python train.py --hidden_size=512 --norm="rmsnorm" --qk_norm=false --bias="none" --init_mimetic=0.5 --lr_mult_o=2.0 --schedule="wsd" --final_lr_fraction=0.0
MLP neurons of a small language model. Each row is named by its layer, matrix (gate and up: input weights) and neuron, and shows model dimensions 48-143. Each number is 500 + 40 x the weight over its row's rms, rounded and kept within 0 to 999. Numbers have three digits each. A neuron's up and down rows have the sign that makes its largest values positive.
A block is one neuron, or neurons of one layer that tend to fire together. Before each block is what it responds to, as a language model described it from the Wikipedia text at the highest values.

Clause-continuing conjunctions
L6.gate54:447432442529484566528504529507490525499475480575530466509511503485543529540459449502495547564530442545490579519598448477508443446497440490527481412421533536446508423476481470471433426491453468434518520490484495564508582508507533474527498486487413496448523566470585547465482407421460519439
L6.up54:492495508548537485484514485516519532508513508476449528484500489524499480503507524592527566488481430524551505443495476457521499434455539477541532471469506504464523471509440391476458532566527440383495522541480469584437470488495479519470501487566545535506503457514552480450478488525467497450
L6.gate192:474544462544438506529443442457416485509546458525546457461504450443491481480427444524497508546522393493530510497541513495513541502479483364491461495493471449479510462528458469515432545499509548503527504544444495524450485496492500511517551457463511522477448476535470506515517515547552492473
L6.up192:524575506421577470520485443591540544476443532491498473463463514576490472537506451494515437524493506499470469505381508491572534471538469421497497527451501545459461461511516513511462515513491480480458496549464560495504458521444372546493555534557461562502507523498505523469527470455506493441
L6.gate272:497547502549429496524541519402508491457522470476566600413459429567439431415549436540500449494533438496446486479499538524441531457482544482486510486557505433443581494459528446402522494516548525445489558475515535449560554501533468483579496510475593503502502485536559512510531455466503441488
L6.up272:496443536469504517519484543510433522483579500494507515498593520472443435489489517536479497542559470535539527525510502530495504451531532533428491498501530549494451558506531480475503520514546461516587498520445521523536498567463454527453503447442501505416486517482515565583435559507569505543
L6.gate472:479517490460566507466429420494476539489537514457558494409500433473576469439539510591568437473470473566432494515419518519534553538479543505556483539548415486518460515542461482524495522492489499495553573468465487586466562526482521523526500468470406504454513578503517469490489450455538537542
L6.up472:467530533434555453467450457508476533515501439492517471460473466490583509553481444503525452494448497471426453522443545521511579506506464558469504516493485485553446519531518513532457563480439497539477527527451579471436453525467549520468417533488472490400527480478473450476458461452584576569
L6.gate547:524475536515485471533499469494511512513500506491479482528516442499585507508520516504455469502486497471541547459516459516482538516562492433536516476506492525477448483498522448523531500478543443472452569424496541521509490471555440473453513448451575561505490509510497394611405541542534476469
L6.up547:555523453472444497505490405542516479487462439531485517518490547473403462509592432495429492471524524511502520502428509567553535513495492568570515470577488458511508462527436490433430506432498524467578458544532540511512451542553503526426541495475593458484557533463488467505528525525518459485
L6.gate550:488466424475479463494453382489455564474512499483533490514492462497503502536464506520508495459468486463482577546548477575522483510523547447469539497499494506455513491613493477491444507453583453529540484480432472510573462523485498487500514425449546530467525462527427542515485543440471487540
L6.up550:567498554475465528487459508569480537483444502530515496511530480489547560526513581523586460450469498447432555442449499438481599473396518576474500497519563499497520495547512558479538492428487464480431503507501519475565555513508521481536476472449514531472487480501638535496502526502470503535
L6.gate569:506528393544427465450510526499493465508460476536536512454563533493517448506532476540477494537528501517494556537509430499511577488422438494517439488463533461520492518535495547540486499507481496520420534526542422509491551486472485459516488533465477497537455499470480492550476450485499469496
L6.up569:436504431554474358476512504421462492501524516523502508513487464504537589468482456387529457532422454474522498476472393517557528491482488438517492526520483506538506517475510500499531527502538500507523436469459448470469539477452432498542467463523508570468567510528483461426434533499560487494
L6.gate574:525488491467498456517533488534514477464487457477454509500525506494470530481591535529554492550473518473461510482460524513509462521562544561502455538536462541549575458523568498444515516527475552515522509544509506501519524516522573525519491529533466491516489395519537530466506485503563571506
L6.up574:495552462559559528479477445527534399476507531493481395544455610571467534536436483475533428483442457536414561575471534489462531456440486476505526508473454511456469500509476495521498508476427528482501530518519455470468544486488495485523553521470525523445420420456543547525487542461607448468

Coordinating conjunctions between pairs
L4.gate163:450488524482492511548465515488449524557607462520472493454494443517485574507512380469524489475514450587521515486480445514543476524561488447556524517434537562492556504442532466467462567487485468471532470538395514530417523458521510467483521487534535567545514533466534442499523466440508441510
L4.up163:510445499506484562459472560462488503531554494528464527436475509450502474449490481469502494471517511571533546496420499541536526519560516498439520444515549506463505464505527555450522569502481498448515463476513504484498491499443497451562499527619585581508471506428523529497514527457514524478
L4.gate286:571522532566497516507505462473539476512550502515519478506519500439493477492517473469583521537465516457468526470520483462530413498510590476571404442496584520468481504501542499522581491511545562446544470523525525494457491610519585581513464512523534569486557517476457487512458510490463545365
L4.up286:535516493525475556450439486388478535449490486482531510506427536478545521522446519467556485540483563454485478420488472430500493563465507559464478453475526530506560502503469473481542519503492512482450463492466482584502488548505567547467529590538450494497590442472434459500551481501524492511
L4.gate324:484454494537492433472570503448495476505492447486603470500494479411486537503531553541428431465538530493442514510552514530513555495453425423490364474504573482496497515565420490484448507487532549534651494544509475493489509529434428534489442481466577489540468491540533468501517488521529485479
L4.up324:429520484490509527513495449510511462524437494505518479527526467552578473486465500544438448462510428450489485567448533453425439466562514426473488466486561460487540478537451471502446512522494488432506500536477458439519533542474470482455553529547459505461509460498473438493451484473435455450
L4.gate473:519497465445443487555525463527436594533564472521496502432517487477517533492477530472454490533552430536506535550432471472527508517537440486501504529524434452430507604486495507535508470517522506469485532554501512504469425468501509386487490490458563526488450580465504473475493627519453474507
L4.up473:430550447465529486508434440428457563452550480486451565472532500486523555580541472528454518481610412557564489555493552484570554485510451527567484498473449400468520515515511511526503543542503503464506539498482450522495485510510474474442443501477548495452501487515463432461460448500452526545
L4.gate545:488481491518473481469495511536447464536490489515539465602510417489490473522494499558493469567513477482469519454512487461525435449493487479510457504427521531538503458516478462415467510481492523465594560481515518515473443539531469464432510453427543528475541467505503439469467575514526514446
L4.up545:481429552460423551503472392468477473510473496550428456434490503471525489507538466491432501479532524545486491505506550527461531507524479520506502435548458617511552511408484522462511530545510451483535505514467496535468497489412497548432512478428509516568531473574426471452523521512479476483
L4.gate560:550409533495498511566443523460511492583524458520435497531528493529511713480524420539517573539462476596512529547444456491526496518489523468485468495555578505402512511439488501488525475463503531539528473548520502537523549484502504516535465488503538508542496428477522437471458511524518507450
L4.up560:542493443517538512524473462504487525541538582521476419482494535551435509507500551541509506489473553466569512461480529482417522530433567559544477489560526543502457531523539513460505560467530599498508574498513492535494481537499479459494529464508588479530574517472512433558399429548512467438
L4.gate617:542545494513484514484535482517455479427512445498481471564447467493527464503480486492478456490524560510519557545470521456433528521493516478439542540485498496466510490471522526446505519572524514538505488479535459476548554512510534478481514523512496527506464569532532506513530445488572462396
L4.up617:478510525474548489546518489512480473502483487514418548473412509507525455494453444465428482481515479505558459488449480445527485474432480508513468499496438569482525535439552432522538524458502518516477520497485486492536505489465476449424519419481527564563537411508507495479521501495541483482
L4.gate681:558494490523498530476468535485471540535507490562402533531544421553509528555514463420480518531482451534494516534491428520463495546439454535556503531587509507500491492538395573468499505512451481383542536547479462526439543490491461458374449544492605503519482530532552417497484514497516518522
L4.up681:493458533503510441665452556497497510639476452483475528399476477541474463438594515478476494498508557540547603433521532422488504528541425541460530509522508504512500556511468511535451544525556519507534496561504462548529418464554473488527481477571460501537467509522507404525471465437508478491

Word-final suffix pieces
L3.gate595:536405481515563529522527457499436506419548473545471402476382515432496605528545490443526452386440479519529512494470531501556493461605537450410527496529518481527521497532492470541446456520468437509475478494502565517474631520535480542511470529476505475448447504539563473555491451455571488507
L3.up595:607472491572482524488562524479474470436542545563465445506473478524487525552526534440510471436495457490567519530464485554480477487558498574467474456534496501519483449494493514498523571458475485468476513500558490492466512515490543478455525504559569521528492501558521522499475521493543488425

Paragraph and row breaks
L3.gate144:521532484528529481406520547486453534433506469522500511500480461471543496498521477494465484471533495482517526532474536440460530508529420483528465458482439536513531491507499486571450506497535523527509476502501583488531525507490537541467444515535540552565496480520568559503493496489531480496
L3.up144:564510475466598470464536559471483535447455461491489483500463480408542476507501533518509530528501452513525493491475614431491503516528526514517420556506481525479514571524554495420440475533540508568515517537489460510492525495472525532543576442494509553512522490518550525565500521534589527546

Inside title-case titles
L6.gate119:524483458519490502506490534545554531452514470527505485570516554553569449461506506478472495447460530524529504547486496520421496493508525543544505508543570518522427471534570441506543478540417489622499525494504432501575453502504448464458498559559510529465471484401523503449508603537518500564
L6.up119:504470548487460539492533480417622462522441495540512488544487475510532517533494490517461479419486506466477450533540548489481452560494469528413512585508563537520479523494529445453523485458462402547470498498532426520523501498452478551488535464478408482456505472388461526400431617509613488519
L6.gate207:521499522488544583537434515507545517508538486456455531501470481527569474543492532461501506468448509450524439505491477490471499561489443563525558468512491464501461489477553483526480470495443496551513465493467586491468468478581505525496517527510508530530457534488442532502553539549480488493
L6.up207:556512409553495448477483471485500494425554437493484443529514501558575485558522444488574487451416520545555481426516449485494478498467453419567512532454474518481501563590506603511475426495450428480414448482476498484510445551511493455406538564483538469515423512431485491540537458572477548548
L6.gate234:537525478533526466449485475522504454502453499494494512501550594559525502498542528474486465477460536521560492511509489526564542525476553515488419404451557511447529419442579527511481514478472436505486445358462534605606543556551526502478505526497532567498493498559504527509566495463520545529
L6.up234:570461526464524487557494502500494486561522517521476498494555509570452562428473487517531437448485487509546515469518517554525435601476498524500483537487484534502509408561520488445530434532492484539505525431530600552434529501544515574452533439496524506500463496473544459518431474518548498494
L6.gate336:455525517515464515502444471473505542523536509501521506509496509547536482451551508539517555482494488514523491498482512477433458559477445509569501465509397521486502532525478485528487357498492475500504503405524559501533565519465470551404522509497438534468482537462488501496477555548520530489
L6.up336:529493486498421488557480504494521457535566476444519453547551457569538507512527516513467542439505565407521497512461446559476531448554472516528508492465475530413507517433481462520540489528440455543486524542508552422441520513466492483442501474551527442484455550418456489502513552571496505508
L6.gate398:527583530476437492473537482532527501471552478531550483498572473501479588491403484493441469485504495513494475551445434453428478478507497506523562499504489456489431430533425500512528445501559545546506498494527612444490508444502486492489492534460532533465459525505549468467474455496481481484
L6.up398:411510488422494500472465515528454555555539565470521507476502558556576505536439493541485513490517467518502450457558462522477464420490482505454455533576509527472505524569484485431499459455469489487492573533498442504455486503548530515468501471501505520468496515540500483487482514554426474468
L6.gate423:476463593550454557462482442469481469512565486490516578573444433548475499468515472497552546435525474532541423473485511577454476517446449396497529522460625547491473478508539486466523532519524502498451502548496526399488501514534572548503454545530578479513534538476426460501520473441473476515
L6.up423:466577502465510497508480535466522525596473469523507589484508548503506510434453580463469504550547535419509433472466488508502448541513461437533477512464529408452585475529535499542458498519511501407515478477495530517522458453498557457542493464495472474465510464460460499537503454483523425494
L6.gate470:437516438512500482426525486551448495479467469456517477519539486464526477554439473507548483499509496537485465473505430568572489510499489580480516453507556477500421459487481545471498443374438504453459485448540535534507508524570503551533451483516461460528543540534557466544466465496544446441
L6.up470:479453526483474554515507477500554577637445506529534477518434511479544464461471492540471503549444505498530530442500465466528476476448504542473465456506471487497560486520486525494514423471522555577510526487497448524484509490439492509579582512480512495511513540489475493477492459529465519545
L6.gate668:489481570511495537549610519499480537465558485474432566508502470589498500552473560550460514433513506461482440476540494483500510515505533522485524526549542474529522552500515516517533477537509477477543515450417561556504551481524460463570549526508524493485485582531535459465533482490485485545
L6.up668:547441494510455544533428476503524421425511467535481487528516457479572510533538475575449495502548577462477452508518486573525534485546558477509457501578466445502453518503518490494540460568545476480446465501451579484621561531460475512483534489500512493550503479577384466451439566460519482481

Coordinating conjunction in pairs
L3.gate184:533490542491549455529526494555495522517450513436509567458545492588446464466481441524518523510533473503519547518465499477589463550521494541470523518491525509487519425610529567470414494534487496488511509534507505538553506509448541471553507540494492525537480513544454478494377513483509483556
L3.up184:532573435459552437488413524501480515501514495500434569560496437480474501507478442467450463505531447492495506550430502456545490528453447576483450531507516461498478494474434501539499528499566451465506526456474484476502472573494540492527495551475503524537534485517560468510518445515541564488

Word-final subword endings
L4.gate21:548592425535447525516461504492430434548491479583520464534456502494508511514523441480595533489509470477461616589500457494482544497514480493409517410546460477472464532440553480556503507483554518447526511519547442545513451518514525494490448483507467491477575474463504495499450498494505476582
L4.up21:476466482498432457477525410397450521527512449522490534437520513466474531485540531511455519550532485483550468556484439540498519524466554487474438486546478528445506496476541519513508495516504482500461447579512521485457528449491478458466543514500509480513418495516474520503526483564527465450
L4.gate68:455514496482540541503508501491444582535593453485520488459500470517477538554539534439522500442497500468464520525418406532520510580474522448552478539467482482520512585523516532504528495455505457511464520536446551512598532531574561542478504441484488493496501589495511533496481483460480465492
L4.up68:487442492474510527454463470505507591561493472563502542459450516464475520530499552550507492475510511529501499515466448545509496505417507528479495535390486533543514533454504455519485533455465518522513499495513474499513505501522466488473507418539494545530533542517516537493450552515529485555
L4.gate111:485507435483514505513469534490424462462462476538499546525458486499444446452534422463492479488488508502525469515525449466513501483505525529485455536481508496484493543456460488543464492479526463488497460556429524435552468483555484482445533502506527491495549539491395478418456531533510566516
L4.up111:476511443442504530462460497460448460461527510516521546508491532493522511479517469560438561398505491525575486494469519492544477613479525495501513509545568470457434493487424463511466461567513469495410538510491482579551438523454485468494484452487456487485484487410513458466469444586484522451
L4.gate127:478544441484501472491497504489455486468484430509465485462505516544531525540529436455618515500509472413445421518574505581522513590564491436490503466559431442463537483508472499488549509523449451621551464499490427539491474421471550505410563455513493423445433467519526462481505571542542454487
L4.up127:487477482460516464503436459495487407506530554517461534492546473532446560509494486550506526534423423548481515547451519445487456513529465511557519489365465475500518525515501538517504390484558474564488479521561506462472524487473486540524550518480561542449444513467535436452485464582502514478
L4.gate166:524490521559476545512521429518505518530474480520475484525535473538452532444573445456518560454503503523559449549497474545485540534469457531466496520558496523448572534454529443571510485494451500515515543517476470546538480459464558568474510433512544444489459478478526511454475511544502514472
L4.up166:502512508510558560528519497499485488498558473491514470554537471517446500512567459477473520472518516327497512461521475469482524607509502537474465533560474501513531481451558473468523522526475431519541472521512541466556491403470474516455502468446568500530390477495520544490471555538552492457
L4.gate235:520487511429439539489533460546488501536530571442493512489592484428476480536498418465483493433437435413479541525471514469527517498460540503466489530475554549551559411407537564528501529508510476473553544517469589471576524489504524470509470545455443522444512489482478462489472575495532511526
L4.up235:472480421543461490482525576495566527496547494586485501517512529496421481459526507477541514484531541444489431513483430441486497457561443481553401444485536482493503497536476480494460555394510434452582428494535488480483477480493520528443517503559496502458471483511543497550583540571472509499
L4.gate582:535514518498435514519483412502487560515506566510459476514464489424480481506479460530500560444514495539434494460415448429528470473498492528510500495521540583503504547441501538546506544494463457532466495497502479499458483533516466487477503440474556482473472509484500465427529501509503529488
L4.up582:486559566472520515477486511522465473491509506494563494550518461525520527529502412541493527501448508438484533450439488487446451496427520452511546434500512554395502484520537432548467465446496531580584493457538473385620539468553514427457575440540493571475519502491553503545490468500454501530
L4.gate678:507443532549497525463466420510460499520533510515490486519529510469467496477532522489499521493544514535518531489521537430414500500405499512537533514486562555492515409527518519537541499563552468532564488475551541574435549533445454458523552415506384471538486465402509529517491510502520534509
L4.up678:518445460471503543539520435516518458484559483496519479447506507566508497475494533495537451515513512475540464474533478552535481438481512559496500535546550538522451522489457572586546422485516496452452529478468521537476479564508484443454540496497474465490496532469531538483493565515463495506

Line and sentence breaks
L4.gate4:493458528466545528505468572409510457482490498527527483471483478434527471481519478552518491471526444491503543496552493465514478455530484497488484517518513548473514526451507460455481532426551516483496525544474535484591501457485515541527445537509525534448510451507557488493502476548536454527
L4.up4:477452466497581495510456515438467461479492531500489450471568495406460514475517503469489486478567463451544485441458555476501554465512461509538499410543447521541518533480496393511426518493493515513529468471475528499532590464470488512477563533535471577504474518506541422477589422550485533470
L4.gate104:452485555544478482479497516546458420498496465477453498541511450532453512523527503479554475516470507502484494495489460542554478453468527532515508450483510599538500516486519508431546495542441430583439462462483579471465529456521509551535543468507537490465464530493541562523522517495467471484
L4.up104:490526545615577521507496461462454465490448438480566490555476483492492495487546479553461483461433484539463522469478493549552551469431539515494520448501531564452471538461501491503516496538458479532534538448530641498478536514445573536491526480509534513529489459515504558408508502529472516490
L4.gate216:513456403498475462427456535498481456504550468464458435501491464453547564506475429545497538476502583499465481522523491474487577453477416479578483448488558525501489534471539463557402490481530483481519461463480510487518546452497429523560545513518502535484529503526534474514592511503476519588
L4.up216:565462476456510484434506561434481486459495496470548443485454497484511514518445438525488491471502541472569544512530571513537574468522471508529494423480535515492466486526486512425481508464481474532445546514499494464517488454492477547540476480570530538486483481525584508524561461516496524562
L4.gate338:552484436558482480455519532488523536466507398564498497528505503508502500482463478479542507526492425500514555472523544427490489472481432513566531521471498520575532445487549511451459536487532483482481510488553512461508526539489526569504435576543457554480502526480561508545488439490546509448
L4.up338:517432469402469472467527485554493455482466475526454542501535497500512507466567434497567575479498485493489491494463485452481550490451553517539502489502426513532467490491521475502490496504432469518515481511508478476564550493501472541518513527547498529554542508517493506516455462456509555525
L4.gate497:480480463486477442464487511451523518465493527490499469468412422521566484483493466494512494538498514443484469500549513476510494462486463448571471435543495502513536524534519450533519524469568434522460520459538523523562509507495453460465504519552531515508621527505498545484512470550498518531
L4.up497:502467493512437514524517541451502498461466511479491455517461489449527522450449465545528510507500442546481537555570526502488485466458452448537426430496507524479436493527515476503419505549532470457553474479558487539481492541511471527489463527531563537461479513492558539495566452531528480512
L4.gate596:494527444547507495421450592504432544432553458523496473529509471492480445533461518519481463481538507527492555478501444535525495486469447512479457455519471511462501505534529494504499495534457424545440496531526475456455461511507518539444515552513565548453486541535499500503478522499529536551
L4.up596:501464472533412467458474531499463525457482502529488459515487488460421502473417523543438519449542494457521532492558505503509480475518484499478476486532553528453508503535543478501518504470455489499484463537536611439494540470488438521554466455550514537425398540507526495467554474453541556538
L4.gate600:468491496485495448427491569439470496470513508511464434526438535413513494501476421481492500539489513542538592499524549483504535448513444462593504428549478493559465493519543477526488513491528509457413471517561478420555477486504474533537545496475540531502467527528509514536447429516516544555
L4.up600:498507507502484460446545544451484515507524548514484459525478504494478494499431418508494511493487541528498608489535525444531497443515494455564519391522462466511459477513511489510501457487517434481368477493582479417569464537543482556561557477466551549514508549484510493519470476490508558567
L4.gate695:548450458513443525492499574483458634440564486527511438429476476467538481553469451499487487520491482511506536543355513530452448526509491510497526504472447499526545502534553542547551504492501458577487551444508571527561498492439512539470528515541481491543519468546530504515482556591476522595
L4.up695:511491468478543491499504483485500526485510442516480554457489456514594533525494414477542527581520487512496535467527614499453607484459507513518476516537494527522477541533500556480442498491543542565466495511481456569498475530480509510472431436536500477500481524525517522526597561572451474554

Line and sentence breaks
L6.gate71:478490469504524489454517501512486491630523429533506478496478396483496550501436533570515523510511462449500493540562509437520572488504475525564488513528555450488541572510546490505555517473543541487536498503484517532448459417496513518497498470536519520396470546518534515499493503483519517506
L6.up71:489470498460473489514497534508432511572527459549468423594465536520529571507506517529502550490481478536453494451488471468525512483440496452568555491492490520546475481520475524526505485450504510410500486509468475556587440482478528469448484511446557517468507516540517518484513501437540569534
L6.gate93:473520499501526473479470547462499479562531464539478510490502501549483541489510489440473491497537573481585569492556504532447495525458493522590509492467490490443478492494554513465505434446452430468423519518457511461515502412538412528506472486500484441522535494508564542456477487552522506517
L6.up93:500492512476456559490473510500493478469544492556519499459512512534533522507553445486502573495535507442523509468495477536489567527504451527492534476488476511412452493528529519461508502500489472437523483553492482450497455483500480507532605501542529511443601543476424548488471481572518490467
L6.gate319:541533513493538481492472507491504538570513502527427511465472463552520497487603474455515536467583499506511534473525548507528528445457473496530493504519527581432434481520552456516505519524488533478477513510495531519460500476532481543457492544584525537455581536518599559475470442470515451527
L6.up319:423499466477550453474502489423472519569537472526469471478478487506485426520507445476526419480521471481463548475468593496501541512444421464503516415547498540484482545543518500553478509516548476448469512560498486552501522476560489544502497559503476574427568484510560519489469468473610534467
L6.gate328:520489471484437531436509479478514473490474443538431476522530495492522515465515460507512500466486525477496508493419496479509499531448494505469442433465532496460468526499526473486463464480440454484478535525532550491438506499467447539548483521537537541378516517457519544465516482494568494560
L6.up328:377514416492570429446460541433458536513433529505505446544458474507484471552499504478524528459488449494577536516508541504523512453441431542527475500478483475418558560481492514476365499470476537458486481509514552498540544537492483487561536483447521503487554503514591563515532437498483506523
L6.gate373:503528487517471500604477567503416560540466451531449487507447460508459493517485474541505491500520473531502593529492517442507540487486482473469556489514498472438484394463552509494503516587498508509456474533516467521517487449404483436566494529564525536436501518516444535518514475519510525532
L6.up373:490456461470508446518546545441457498516520471536480511475415444503532547502544485484498496402483512451494578465550533470566522465603475486647538475537487493483429606493517435534497499497534446475459477464463484528563443503466497565514501467534528500470508519486585526532522493558556546494
L6.gate378:580412455443456518500481550519470467523507505551482507520453457447471455521501544496545559471527573506518537508560532469488511481517475576506467476499559520411498521470493479518498538450458565511430492483594567544495521538565531523571569497522512626503570488496426504531536607553529470540
L6.up378:443476453518503493533500525482430493506501535521479545491408413486491489437519481497522505462494491510423535467516484489508513490516500569553559537508465505474454492438491507509534492400496544490476523541533562466530473549481494557498548480546524569420518512563565516558464517535467477465
L6.gate555:560494448488469511480530550494490481516536443530473445516463502494576518501495484427510505489501492488555487486576416512510452527506473556578549507533539476489443541510491447513541486492471562475521452506532472413471486528522511558545558548582500532473522553518502443484571514469424500487
L6.up555:545500531493487530513459512495484502529509472519538478490492457499514538466459473491530527518535501457562595536532468471509491456472520512535544447495565510496519574468493446466538515503529550469489485482541495492484514493513544555545531439543491529512444547522506466507493562532425499475
L6.gate667:526452460543478506509551530428510538512462487509509530497505510455552503559526444552520597508507448453508541523515444583422499499503485486494517514518557573484498552515496437420506488493414526464517478534490520528461385418480518522526513513540569508473558592526435498469385468498531429464
L6.up667:503527508476396483554533521436470576475536467520461444497532529480476527444605491391421552442480446486459533494500462553507527444489468500512424466491518559496500484491487455540504484411477505495410520536482500542561530480470539457503466456554494519492508474484469498553469526537527551498